From a checkpoint of a small transformer trained on Wikipedia.
Size: 10 layers, width 192, 3 heads of 32 (1 for keys and values), MLP 512 SwiGLU, vocabulary 512, 3.54M parameters.
Architecture: rotary positions, tied embeddings.
Training: a variant of Adam for these matrices, 146M tokens, 8924 steps.
MLP neurons of a small language model. Each row is named by its layer, matrix (gate and up: input weights) and neuron, and shows model dimensions 16-111. Each number is 128 + 24 x the weight over its row's rms, rounded and kept within 0 to 255. Numbers have three digits each. A neuron's up and down rows have the sign that makes its largest values positive.
After each neuron's rows, "fires on" lists the tokens most often at its 100 highest values on Wikipedia text that the model never trained on.

L6.gate381:145153105143097137118151123127126129138135125104119137099163151109113125163120093129140109157152175139102090157152156101113133097122098158083086155138135114148114080171132116135133127146154129128113144144142129133123129180152107162145132150139144087105133103092110133183092117121111101128
L6.up381:103112146122101139113156146108155120155143154104100164089123158120101114137127125118152126146118170101117137149108118116149147139132143164084086141131111097099172101144145150122144142095136141166146127122122136123140100129121158096125118152135161108092117121155127098161100148156128076181
fires on: "is"

L7.gate510:139083100133119172131126080151114147132150118098139088134149122087164157085130134133149134111126138114131148151154102144147090128072130116145155059162148096111110110166118169130131128095165146125119108120126137148121135111121133078138077137107123127096069116117121137145154157122119166149
L7.up510:148106157155091144122128091166131162103101111120137118101104157114132149118115077112091152132157167119085136136138128121101123130122145105123153084178120096142081107122134125160136119106162158121096138111165180128144119120127112071166122133131087146101121151132079105126156163165101154096
fires on: ",", ";"

L7.gate266:092111173109119121181106147103149151079120167104127119105135141130116139158100133148140154118137140146109117107089152148149176098071123107176124104131139106115159116142160153102135127114135125117074165137133122111129089098172137120134120098100078083125128116139122131125154148162149143162
L7.up266:097094138112125116197120131086175132093109147097145100142090160108136152139136157141120116118105103124074131121115154137158145151079147086169141132103077101103162118138160114144149117138140145145147100126108141104111116152129115116153147122134126117148153115119179113145168162147136146153
fires on: "ong", "ain", "n", "01", "ir", "99"

L6.gate431:146127153160152144152152136145124144119147137104135162118141103126135114124112074131128136122130142135127142093158138157110114098141112108127094172143154121114121107142138147124147115097119190111095160142123140111131118126131127166143110100124154158146104136133121105106111168148147146124
L6.up431:129117106133109166134112121128141157111129139088141104180128133163124112136120144139141175088125104133168110167112144116194145169114146136141132154116143167139138130092111134157085128095082142142149147124119148113141164128151092152123144094125164154115145119117131135087169138138150105086
fires on: "C", " C", "ot"

L5.gate138:107162136153104172147126142148139124117170117142150140088109127101150150096100090171116145115162137135131161076142158117096136134100108105146133149139118126124150103157131175110169126094101166117100135135164134154156119122136150124126107116140107113133134131120104137137169133153103093089
L5.up138:120125119110111171120104137139129167131127165122153154112095075175142145132155125113106145131125135138152140119127131190145156126143125093132172115118154134143139099110117169103180120121143129167124135120118148147144125148138118119161066128140164133124094155150153084112119079144127148144
fires on: "ent", "ame", "ue", "ot"

L6.gate135:110154102152087100125157113121141138130175153119122154130115129114134100126144099148129117103087129179118124091106109133107134099141119155125148112084121127149151110138171150087127094132104130131143103121136156134162089134103077116126104135101172127158145168180131127146123095169156137126
L6.up135:111137160124131113146111099157162117158143184111112169130140143151137104145106139127099159094121129127132133120121113107138098110120100121126105149112161129096152134133127189106144099173142126128167096113103134118131149185138100151149108146124168138167171121158118120153104089162124163148
fires on: "z", "j"

L5.gate472:110142123122100106168104068112167132126116152116140126134141171097135128118136152087105127151147160143126105084100154158128103125087140153083134128105143152119141106194158133145120105148115117139143092135118173183151136107154140151132124140163103152127110124134136099125127088093155068153
L5.up472:166135101166141165192088122131123114124141103115112141103109121143131097128157169128112115131136097102100151137134161166121096119151084170114162105118133137149097144163116154189149134191159121155149127072064104135096107118099112137099085129130105101145145112121145099119124116151148143117
fires on: "y", "er", "h", "n", "on", "ur"

L6.gate209:123142136148161143143132131147172157173108146138158162145101109159150087132120089123183186148159121133079113132113105155148153154123150190124127154123165151081129125162129149084113130127135132150124103136173107174153149129151124129144094141128109094149132126153127138133138153128167116196
L6.up209:079130112094148110104143125148117106144124118145161181121134082142139163110130121105114096140187125110149112084169101136122128142129127122109084146128090105139113122159134145113154155126126137119124118113100143174136128159138150129129128137101119148105130161055114122129135138114127131139
fires on: "ary", "ard", " v", "and"

L5.gate313:110124131127143142178117134111155176132155131091133155079125122131150124173105119137144125129081127153101122114106141137155123174125121154132116114132119109094121108116158096151115128153129123115179103123176150147095099091116090141155170117122101134093166138144126117151137089131127142121
L5.up313:146139159124116125165117151152122142085153134121121121154148115149104135163113083125135120142134152142122153119139121098109102167125117158137160113161091119102098123121131109161123126154102120144120155157150132107085104125128148156130156123171147115129137140122140106121136174081092141109
fires on: "ial", "at", "ant", "ation", "on", "ical"

L6.gate180:134184113140142137096159130126134133136124113112109177124125109154159139120157115097137111104153126186128119131095129132155105123139115155102203140116146115132156129147111138118179153127172157122175142142162157096117132057121106129139162108137162103176113133169110097127135142113168104143
L6.up180:157106168100125156149154124135156122115090106131112166132133161150114116144110152146163135113124134120092116144090106150148101138093141147138124118086172114104126126100092173076183148180162126080132107126137148116103115143130137133103122102138155112126172126151107146127157125103152163099
fires on: "ar", "z"

L7.gate485:110098142171111153127178095163118099132138151121157136085140085101111133113095069120128128116135115173124154141154136117152155170089143131129145126178170108151120121074089167107120158132114153127153133143129158148165102123156113114151116150128116104114144159179140155165115139133101123126
L7.up485:134116143148089130106125126126119124093108146092155133121126121121094125159116099156145146143163117097109120110093130152182144162120124134155099127121170109091146105118121173156143120144120160115121135117130149130152109088128103123146151128145117097140141169105137109163066149092139148110
fires on: "0", "8", "1", "5", "4", "7"

L5.gate253:110147152062120132165132103156122150109146085141104122143126115161164124120143121135171121150149162209125152094148160154094125191131140097133118125142160074131115118144132121104130117115128127134116104106142163090131160142128127126113111115136142149071118107121141137134117137107133137119
L5.up253:172143147139140117137150141090151108143157116140138117140108113200128137118115118187121141147072101142154113141130145134102122150110108105146118095109143158108099109107180127122107094130149150107096091127124172084115088101151135071128080098155158100126156178164130135099092154176129182094
fires on: "il", "el", "ac", "al"

L7.gate473:117149112134128122111150136122133120113176165111147155133142115122176106100136127145094150110137119151124121121146137145128105161075149128167192082126117112164160106097136159105131088110132108139112142116094142101167123142154140149136164104091175085126142118069155150116114153111174124138
L7.up473:119108112121124104114165087168123117106127149109128195112138060117139103175134114161070157114148119132119148134155118131111097176097116138158158135108138137125103120143151143111151084120113138115108107094151151087146100139135113131111101080115170115099163149086154110132100122132157137153
fires on: "o", "ro", "il", "pp", " v"

L6.gate108:113183147112160131119122149099111142129139129103120120088166114143119121119118173111155131053143144131092118165100135097155121166117118172099166116147175149126122112119101134131108097159095130133093131100120140150156103070079101110102102107137129135146100107103079155141167153124130122114
L6.up108:130105127146152094131157162117119123062158122105152124141115113120110135115103107142120132126106091126138156116091123171110136122122121127125110105114108152119146160099163126101121111117112136112181171093099099093126121129127075165128095130082152096160155115171123143169144143147161152124
fires on: "an", "ver", "E", "ad", "od", "ul"

L7.gate74:098154104124156149130130199119082143165146138109131149105188110175125126151161160138157150093092112127113112072146144140111147168088156106115182099134105115146137111159118152098121089150098141146145082136116120138139098115105110113184150081081161124143134085090098150148108135181129118108
L7.up74:139100131138128098120145118146125145154132110111166132118146108145159131106142165087123164124138135116131098104133108147139100130097155126136130143082125152136101127152095137106154144096146137148170148141133124123124092113086090106129090119105182141111093158135170123114144117143092140125
fires on: "1", " h", " ", "k", "2"

L7.gate471:106102147118119188127131159094118123082131147063135102125129128109121109152143142106122123122087132159093127115142156123132163145125099141146107119119144143116181132134106120133141084124181128101119126092138098146068100078129132112112142107063098139127169131117127098121086113082109133153
L7.up471:118080150146113161138081136114131099133120141138125138094122108079104127120108154108142134087134142076145157169118145128137094125096132112166127116113179121144134129088125145173120122121143110142133187191136124142140099138197157138075138151116141160133131099107159128136106073115120103122
fires on: "el", "it", "am", "ro", "l", "em"

L6.gate496:133164118130121142157148106120178160146146153114140106106128116140110142103103122087141107115176164160129119098144137131132107103141104143132133100116086158125127119170163176148142128097141126120147090118161108140169157122162130097139097169122100103173118112163093143126138129133149153140
L6.up496:110107098095103134132138108093152189139103151149131125128141115141139115121144124125133151098140162122123173128133114127124072070167122116147099101087118144116157136128111129141106118138147156149142117133143127150126157084168099128183104190145102144136160121159099108137122132133154151099
fires on: "c", "og", "iv", "ag", "g", "l"

L5.gate283:096147191154096123166134097140118138100116136105129142132113131121168120088135073146157143102160121136124149110154138135146140115121084136144136152159120152090139122125095149095119081109129115135142118120187157176129125156174136128135115116128117111140154134133093121134121139120144161168
L5.up283:158125173126121134139166103160117124106115156123096126114122116136088157115118131115085117129135129191149121130148123115081108145144125121119163142149100177124073141147128085152139120124134134132155158144144113116086132121085187141135142097168138137105107137109119125097163139123113154100
fires on: "ast", "ant", "ar", "as", "ive", "on"

L5.gate368:133131155153131090109091117143124169122164129096104161100127156120145121104140104128141116161120123091103122135158154149122091160146115154103126130106099155149121088134174134125169150149158124123197142149137146147128151142156132168139083140133132125113099140125118089139116124110135125135
L5.up368:141116131140149107132173163108127102135072127128096145085126119166100159136082111133118126137133143113097129083157121126115137147103111143130144125078108149111142134150100114116115150135142139104148131101119125094138130169119192149136109142166152135120080107130111101159143138122143138128
fires on: "er", "ian", "ie", "ol", "is"

L6.gate335:163169094152145128068140135144119149075123145119114165141093141156176133178148122119141118150144161132137125137124146142150108135126109156127131125112166125112104102163177131096107123146097128128135137124132132106166136097118104132127165175125120142127154191144071115099121127106144152137
L6.up335:148178126106163115134150087127159148147115091145120098133150116127105128110108141096122118151117109156074126101162117141136129137125136104180095151133123112131189135123139146123136140119144139137155139103159155156129101158093079138122184161151098137129117108139168103138190160092116154162
fires on: " ex", "ter", "th", "S", "|---|---"

L5.gate332:129136146103070125142102137111128152127120160117136090127139119135156088140147090109157144117121145143139130104149162130097138122093111157145131119111142122159135102157116123113119105150093138135108144131123110143158147110168111132084117189095141092144153140178137186137139127136133119075
L5.up332:134126173089113072125112119167150122131112142151141118105104111097129113085119103100148135122119150133112085116107153144107124110138109151113154114124130079136134133154149173156131179104110130117127161172148138166129118179179094137123172168108135136104141185124159140138101123143122104148
fires on: "n", "an", "ad", "ut"

L7.gate225:164192126155150150165091098132104093150167093133117131160117118103137103144126150120132144127165115072137159102136152136162115113164133127105136131136067140130094132128090100158128147134129141122114102077091114134171138165118143155132093114116132109065125129146109110140142130169082128125
L7.up225:123138087102119085171145149149109126126153120136086099143139136108131157108057131116129199142138119139113110092111138118150143081163105103108147120103106178123118134124108107125134104122080142101059128122139128142135125130149080118141096104081141113121095171105118130143124128157122123146
fires on: "o", "e"

L6.gate297:147080121147151135101119150134202110140135127112118110097136168113147106094099094110101092164187125088121113116148147131115120109110102176105136150113136098148124097127157137119104159137105129150165146157104092151170137118141111153122123124163171133132125145112121128171117147165120139178
L6.up297:113124135114146135133125126126145161118136149116140102116096139100103077127146119143116143141106158137125175110109120107116152160135121143138093102074151138171136126117116103080103165129092103125135146120082134098121133132157134117123158149141124114124116147109091129129118142128169116153
fires on: "s", "ol", "is", "m", "ut", "ort"

L6.gate377:125193158134112150129113130151145122116104112121096128078110141137119116091114149120133080093133114150132154083092167151143085130123102119127165109083122148132175099142143120122140114121170150096188153138120122142162128097071150108126140108131117108130139124126071105130095127084141161121
L6.up377:145122126128094101077144153150101118136085102151168105105109150156145194116174136127170102153097085068138118125111126162093150148143143184123078107140174182147167124093147123133127122116099140130121093172152096131140121137123122149131123161171135142130130150116142146114060147140114142150
fires on: "g", "em", "qu", "x", "f", "el"

L5.gate106:071134131090120178112128084167157168121155150124152148116117143130135106125153133149165094133141153184115134099149131077153147169123113153110133091091125127098134105110133148113087139123117143116104146126148101082123111133110147093136128099125107121106166128132095131112120149115109161132
L5.up106:109115141124088150120134132149138185123189128135143134108130144140121144159143144147157117163157164132120087106158135073109118142144136166151132140146089105092132162125135133143104122135140161132094112135134143166115129130113140148133108161117127146161119130105077160109164105131119139125
fires on: "ant", "and", "ent", " J", "ound", "ost"

L5.gate254:133144123103140134137135136149141129086155125115141148159149122142129126172179067146156151142127106109121109098132148151101168148141101142126105141099156137130113123170148133116141083109165131130105098087169132112146099087144113144128108136142136154149159125146100119143084159165173148166
L5.up254:113135130125144138157143093113136153115118155111141124097135106084104115140134091151130134091112109126108163133107130105170130174159121120129096101169141133153091095109134155115161104128129131135143179113127131102163129167140133099152134148128113160136125130105178132094100119130116126135
fires on: "a", "ul", "ro", "ol", "l"

L6.gate46:141139137175118115164104136167123098088176124080114157105116142103165120182129117119114149098105142102138138104098140119158105135122103123148183106142127174128160104149133166113143100148140114135152127118114144136135157136162154116088122123145134101091126134137148116088179152092100086186
L6.up46:115130114114144106137138121133160114138134124118105174161117115106153124119081151086095159138094153116145148171129142087117143145123156068119106118157128159094127114144133209127154122131133139088137165106104155117162092136152132122086159120112117081120173120136132169116127174159112141188
fires on: "ro"

L6.gate304:187179158162124143101085106143122109129167139137100131087135105143126095145100139101163124102105147105105145114164126105111135144137171114137108113150087160108103129123145115157181161133120129129076129125076138153174117078104099101114111112126120107105101163162099113124143150086102132123
L6.up304:127157099167138138134129118113130133089155082132122110134141128170160077131079121109154134116147104151132136132159115161177088132138160149117119140128079150106165131168139114114160148110167172134074131112096153150159156122130087117129120134065080113118093165151100135098135129171128154118
fires on: "ine", "ore", "e", "ue"

L6.gate185:094137118100113116145155133105108149099141107108108136096128113158119088097095104148123118114105142138094140135145153102107146147078135122156133105125151122163120101108115114107067127100162139130142137107121125142132078110068125111135137101146121095160116140113124134161154151120149131112
L6.up185:148147133112120145085111155138131115101136127128141136151139117104145147114143097145122098157155132081140085144136111174139087097120120149143151122097131155109117129131127146136132128080100133073105096106170093155098166130116153152102137113131113147107125153104103180158107142097125138143
fires on: "ec", "em", "g", "ri", "end"

L7.gate254:152112097119147161109126134141158180158119151099116155132157090126125133120072132131127137138169143120095128129105132124155100135064136134114134118106142151152105113184109135176161128149135154165117095129114146136138145128125117110141134135118129121120116107100108173099119146112146151133
L7.up254:121100127135105170137101110176149152121096094118106124118122100120142151094088115148124128142154131115099171111134093106116111110100153130091110129126139168161119125139144127105152097151153162112110108093122167140101178100156076102151129142126102175108124107141106122090115122153156157116
fires on: ","

L7.gate177:165157129164109118099079150111105170127100175129088166153163114132131134134146158116126135119147147125093143106149144109112141110083111128114128129118062182112131115194122140147123122145142145158105126111158123137132125119162136157117123128089137097165125109126168125091091142123109139133
L7.up177:091155134151091096124157121113108141161114140151141131127168143131095150137083137103131184085105144137137153100122134117087113149113178132140119149141070158124106138102122101112074145112135132088081133126142099146067125118144141124151150112148143136111156114166121129136171093124124092099
fires on: " |", "y", "c", "b", "ro"

L6.gate50:153132127144107139126155126163180087128100194129135167129142123107117135150114084136091126132111094134112100060116171096096151099154135080114143090105110122130132110097079122120161089134126104111109169138112096148154115118113155113148134097135111096131091099152154171127141134164114086120
L6.up50:121181130140103136135144087107116122121116127122141161137114116112099089117135156128160143123092104171142140136145115112116186137118106127135150105124090107126139131127127105140136119106140122153096163128145115193158126131175122092118145114125140083149093149148092118108148127152126106166
fires on: "up", "u", "z", "c", "ed", "o"

L6.gate378:135126150175111107128112117097153112114146101123131130181182119153147096080132081123151183122182126126129113110182132135114122118120100103122122099155117121121119135133114141132135155123090126169111128104118117131166102118105076145104066106103100105157120137110107125158159128121113098125
L6.up378:092124112125126137098132133126091154181165179136135122127125111110130110129161141116151135071138146114122140120127138156145139132071115112112104116086145128095109109175128158132144150129113102088183147117136084193109148136132104139117113132104111153139085131128097131098105134102092151094
fires on: "ag"

L7.gate240:105150146106144159154155146129109175119172097130116118128158144134158139167166121123153123136097150101106144132106114119081147155117166163137172092149114141119142123180157177111133098085151142134130144098146145110131133127107123145094110112094159148139144088119124152123168149162122162139
L7.up240:124114126077126137179164174091142184137159179108136165138153145136121138161079086136154144154093154132107139132117121142141134164120116111148107125079157160150123108157157130113127124141152135118138128124172162112141133122065123110099123131111157142117139099151152104153119142175137116125
fires on: "al", "ul", "an", "il", "ar"

L5.gate374:099127112119107139110142148125103184131093146128170101149152086108164122134101152101124111126087134132156120163119112119113098141107169171106115134137135164123143118162146154100156119185087128134096100151151166143121137124112096173126171133109111129144166124137127118140082098127152144169
L5.up374:161157152132137130145132107167119076128115111192128109128139166137119159158120121134139126146108098115132095136135097075101121146143162146140157128149104135127119146147093139086128136089134142141165170148174166132105126132158142113174102118126138118149136141139112099131130088185142129097
fires on: "s", "es", "y", "um", "ary", " ("

L6.gate371:169111098148111118145104122100124135088115103097132111123135129099135115144095094098083122113142180148097096103108154122112066150136126109140106094134128162146115114119112127110170122101133147125165111097135127125122110149085127132128155117139079108138132140121147091133130139092142148141
L6.up371:149102110122129131127097130138134151135105133140137086158123138110130138112132108112086104164191110118115125137129112117105141117111156166156138106154123144139130136176116140126112103147119109138124102112080115124104109140111076141105100178137105123210158125103146124103122110113159127161
fires on: "or", "y", "al", "on"

L5.gate493:153144103163110116112140079142136132134125127086140159129179125140134167121172121135105151103104093127160141102188122136121134137136159141101159108168130161139125108095132086093136153104128120141174129129121111109200132131134133099144086135158128079093131152144148090167136150129113137166
L5.up493:134145098171101144122143095158171125118130193073117132165166124121143132113142115152125136129111099153138162087130147132126092162111133136131158137148137122153100090136121152125144134127124132082166143088128154107174139116130105121181153120127111124152153160141139089144157155136116129148
fires on: "1"

L6.gate224:101157102104101164078114104077135103123133153115173124109135088108156109136140091134136139116163133143115149126122161153129130125141117165161176124146138137145141077115172146138143074132134132126117148147127162151151115126145075116106149118117171096128128137123139160102130179107130128146
L6.up224:116140127128126161099163100132136092143136131124124146107125110125155119160086102159069145124104115130098155135107137131131142148130145138150153137194105169109132116107180142114160129135191138118139126131133191130120076147119101142095134095134172119147136135112133175139179147158136127157
fires on: "il", "o", "ro", "0", "i"

L5.gate95:121153129120125141128084101149122150161082149154159132167156140120151124142179104093097123144125149135139089112179095100108112147056123153115122148169095171142178129149128122131155105137091126124159089100148134130151112100132122142129140093129077148106086101132127105156124101113119140127
L5.up95:151114148126130112133069109092171086097125082130080137141125120114172121159116116094108131153127154122113123144129144155115079109108103116079110124138146135134136127138156114119097122121073133159138130112098122095111119117182144124097139120160097126088119122117135070124128127135167133141
fires on: "in", "us", "er", "y", "as"

L6.gate110:098131125123148151160172134171109115107142122116098125120181133112136127129125113136142161129130097118132150131135138146103128168098122136124120112122146169098115118145146118085110079092178156079142164138182138101128103137061103146154140152111136142145109098129120122139109179141126151140
L6.up110:134099109124171096168131136138169104120148106153133147126154152114105124124137127151119128115087091090112169164151117149112106150116122150131131114140141123119131156169152142065107112124160148135154161142152157089110114106094139164126118147111135126105118124168147108130120142128127162093
fires on: "ul", "al"

L5.gate165:087110121121167120132116116101111133137075106123143091173141127131127145111120140101210157110095136144094156133114130129150141136136180118156160123135079117118144118128168129096133103148083119107117120114164157117101122139138101123173166133094137177131127159124128115171106173088133159135
L5.up165:150141133093115129081165121122151101180129124123151132103119114116155148107122126116132128117102160143149118086163104136121140131110128087151152151148156112113129129121113085161131134137151151111101125110107153106111102100102141106085120114127138169176159156154129096122111124132120125117
fires on: "al", ".", " re", "10", "el", "5"

L5.gate108:101139154163090083138150151115111131128120114101154151115142134136134149126105083121144166104130160118078173133126108151144118081132104139122115070083124160137114107141178188082137099120130164095159126105131125119153151149075116090158120112190129154128135131123128136167098126163139099136
L5.up108:101119104143128122148116127111102147081144108086135099056146162116122176160125130113113084100125152141140151148151107114144115153062161158156139110160086111099161136121174136116118140127076135113119157106141125171155112102114155110118140094113107141116132117130109103131113099129143136084
fires on: "ist", "en", "er", "ad", "is", "ig"

L6.gate69:120127120116110127117091109146099079130156174126096113137133153092185131146124105100115162113098137101135120109109139139133126086115123146102137098117115147097146121166149151167087109128123158122114122138151141158114078085118119143118116098121138112152142119123109175155151122159127070142
L6.up69:164139144131166118121107143152103162108137124185114110154125097119135165167137134104120156134117146075137108126116134138154098126133157147130124128111145156115156142117107129184123133125138130146140137141139108126108118096104152127137133110142123121111138105119109106129151098101146105138
fires on: "al", "n", "ver", "h", "e"

L5.gate131:129145118125144115134117126127158152103158132104158105072115169134192156147094112141121144114183162165099114108132133118140108112125099152106159123109150168145130076174131109122129123092138137133125123134146151123157136109125134122124125151103104114116112176106119099162120107094113166170
L5.up131:121157128101107147143120147099165132156125130136121127101042128119114136107132120142135118160110153086140126182102186157136054150150111126075156104101105149119102140111156127120114113130150134150187125157084165149113150124129159161136120156155156125102136117161121130163148095181133120176
fires on: "iv", "ur", "ess"

L6.gate197:144123129119111106081095165114165111118098153112154168137152120131130123127109127073114118117134127206154119131139123147107168114121100151122134100115163108134109125175121123154146105133133124120102138176181105123181106079160115139106108139127136140132130134143112109107135083169131100116
L6.up197:098132189120107125155091143134164106164126123139137143093116108164100122096106126126113090131098158145120068210097139140102142083125109143113143087156135114139109133149127160136136142109153123120119103150173151107125069133108127117147113144124101120142131116141122191106165107150125116144
fires on: "ad", "Z", "al", " T", "an", "ar"

L7.gate353:121107177146126091158080130144114128128097139108145096099142121107153085120158141084131145125191139114119092109168142174111146110118130176126150139102086146139179131145140111128133111138143133096104134071134095127112108139116083132157075121111091111101139118109147102111091133113124129163
L7.up353:101129123147119100152113109121155130152107136141169176142095142130121165131107126137140144096148164118124144112127139156149125147082167113141134132104100163135147147137132106102136111124147121148082130084087110103072122104133126124131089105127083138076139132087144094135112083104106109121
fires on: " B", "y", "d", "b", " D"

L5.gate438:122132121124163120141148111111123120140122104127073111131147134142130095146123132093125156121154087140131148165127165165120092130090107123168146156133107116153133089129106136087170121139150171134145174136147115092153116124117105146128158158110160111153102185181113086136134105122124162119
L5.up438:135137135143127141130129116126150135114135161136078097100139114144084076148119123116125164124167141108128159145126113113146101099124149125132145179133175111133138135127161166143140133140117132147109152169140142154124148111129128162160133058095164129159112159134077088136135152100098092145
fires on: "ar", "ion", "ot", "ul"

L7.gate163:080148125128099127124160120090124128122146121089114142122157178134160105154117142128142138132141162141131161120178167115140120186118121103176104099122078134121110116110124136087121105134134115121120137110125121130178106127130135117146098142117089097102127091115116108146160135124123116119
L7.up163:123149144142125129136135131105123127107102100109142142145156126142158115140165146176143127173143141147132131134141144101131112121086112069124129145110084110135126124121091120099124134162106159116141167116137129140128124116099134145106141126112131164073130105118123102130136114153113122124
fires on: "|", " pro", "it", "ly", " l", ":"

L6.gate466:165149172124096119163114113163170140078112200109149158070139179111141114126139086131150129174132157129120122090126125121157108138121112116131152146115130124108122110131159163090148119100141125120135116170149118166174136112109106127112162124099116114118144121125096093167085152102124163151
L6.up466:172152161102173105135121113135173136126147156137167181136128159132152163136131137133091140162145153096119100093138116103160114084118125182155139165131102141103139123100166168088157116105129138169141107138149137172151169089112137143108134126141154161087146129107116111133125137161113163159
fires on: "ent", "ant", "ab"

L7.gate17:188122116112143116135159179131152112120143133139095132149148105123180127105133108131138111108119148169122114115133150141141156108104123126117149109096117152129136138132086122149084090146165087123121111137080076121175117138094142142150087138142145111136107119144119145094123103071105176134
L7.up17:187126148144160161149144174147169121139122140142126164148145111144166087104141083139140124128170137148132135188143140139142124117136159122115115111099102153109149133109090124149080127104152070153134129116097157119107152111096165132099121158134185112135083123130123123146125109124113137135
fires on: "id", "av", "ort", "od", "and"

L5.gate35:161154155165094165089091132147168155068134166091105076116167120139123083087110117124164123146128175123102164120136199110104130159152158101100162131099143157129139117153118170136129144099135121074125158138119112148153136137120139127095086109132083128155092097166106166113115124128095074139
L5.up35:158122159154124160123138106133146148145096104085161119087117125129129144130125107109135132140137156121143150149153128119134133124180150180133079174131140153132122141139165137138145150093141138098116115110132163120116127141103133132135089142132170154137075121165102129110129129120070063156
fires on: "se", "ub", "ch", "m"

L5.gate175:154156147121114127174141111130121108150160138123096095125125162094146172110162084144124139162134146146113137121114192161100141144153094121115119118126110147167126096119129110127110127129156146120094168172130122140134129141117095149156105173129131114124108112139112107172124137171135080154
L5.up175:146171152116135168159128117125142111070112188117144133091089119103127130149153122171153135139185132065150145154127143145117130142145115119112152132114101168135085138103123113139110152151134110140103120103123142097099131118118167159135090116144139086114132106145092113167180149146091099141
fires on: "ou", "ain", "is", "o", "ist"

L5.gate365:121128129164119159163160125125112164184143163153100163179148053159130129121106144138138135129158154129177149075098154125107120059146094094138119119123090161117097116122056160115128102093092159109123112093139096117145109128134106129148142106104159156128175135149114149124151119157080127128
L5.up365:124100136129079154136135124095117119075126117108144111171105143153162142111180082132184143078149126137104142146154130121161161122121129138123156116109167127101164135156144166099135124120070119127155146086123093096110116114105111136119129139087134139163131078116110079115106116119113134186
fires on: "ag", "og", "ot"

L5.gate224:152143074106130140137053146132167122116146127135121125124128178091167120106101143111096106132124116118103101091140131122158111127164104138120126148088107159148116111141120107084124146140147154130149110117149097165126149095143163117102169113090084125114140173133114093176119156117144123164
L5.up224:114147177162161158101124162120127103094166117115065133112127114092120148135103132099143152061113100151107161151145131143128101108126103161121150129121125138106133143112111107142164121090160139136146138146124141116129144104157078133114109133094157105152158132148120110130137140136107131147
fires on: "am", "an", "9", ".", "5"

L5.gate147:071119118161100109135143090144115134087143153096090163138162156084139116131142127146102116113097097128109107116124129091127137128119112128081140110119118110106171116198140141132152114123115120123107139120114114146147093134119049093133134148143101109101142097139166128189121168093167107141
L5.up147:139141171142143139105141137151093105155117135120126071145102167132135125132068111144145131107124142140098133126138139112145180124140120149112125140123181117147122111124146121142132110117165148105129117131072134099132119118133104108119127101089148146105131171125125102153103113153139149097
fires on: "j", "a", "e", "1"

L7.gate459:116148072149123132111147120115123151137126103094117184168117121155185112147147144112170132126118133116154133126138124140123090170108088149148094128081102103138121098114110111122128130166153114167149127163132114127116116104124129114159142123121120104135113113114165114114105109128158123131
L7.up459:121137158119136122183145146112136109150116115118152138081129140159150167093140146140154138145116196109120117158102122139135101150135092172104126128145119121123089096145113108142162136113131118143150135121144138143145136089088126145109072130154137128170156142117142113147127131174147134162
fires on: "ar", "it", "at", " pro", "ain", "S"

L7.gate179:143139120132121151107158136131104110127125162123122141140090106109089086176161121116141181160116084130129119135114132105096158114110131116154149141185138166146102118097121136090130097139142173150174129140080113104120131154172153127177146123108107153121090123123165145143138122138168114175
L7.up179:109098142086130135128090105102135143150116115111161127135098168163122140104155139150137120092119111145141131118189121140146139155125120113125149110120154109147130126118138108187135183110095107139142136125125115137135100107140122078159121090154154080108135112144145117149134147107092149087
fires on: "le", "he", "ound", "o", "ed"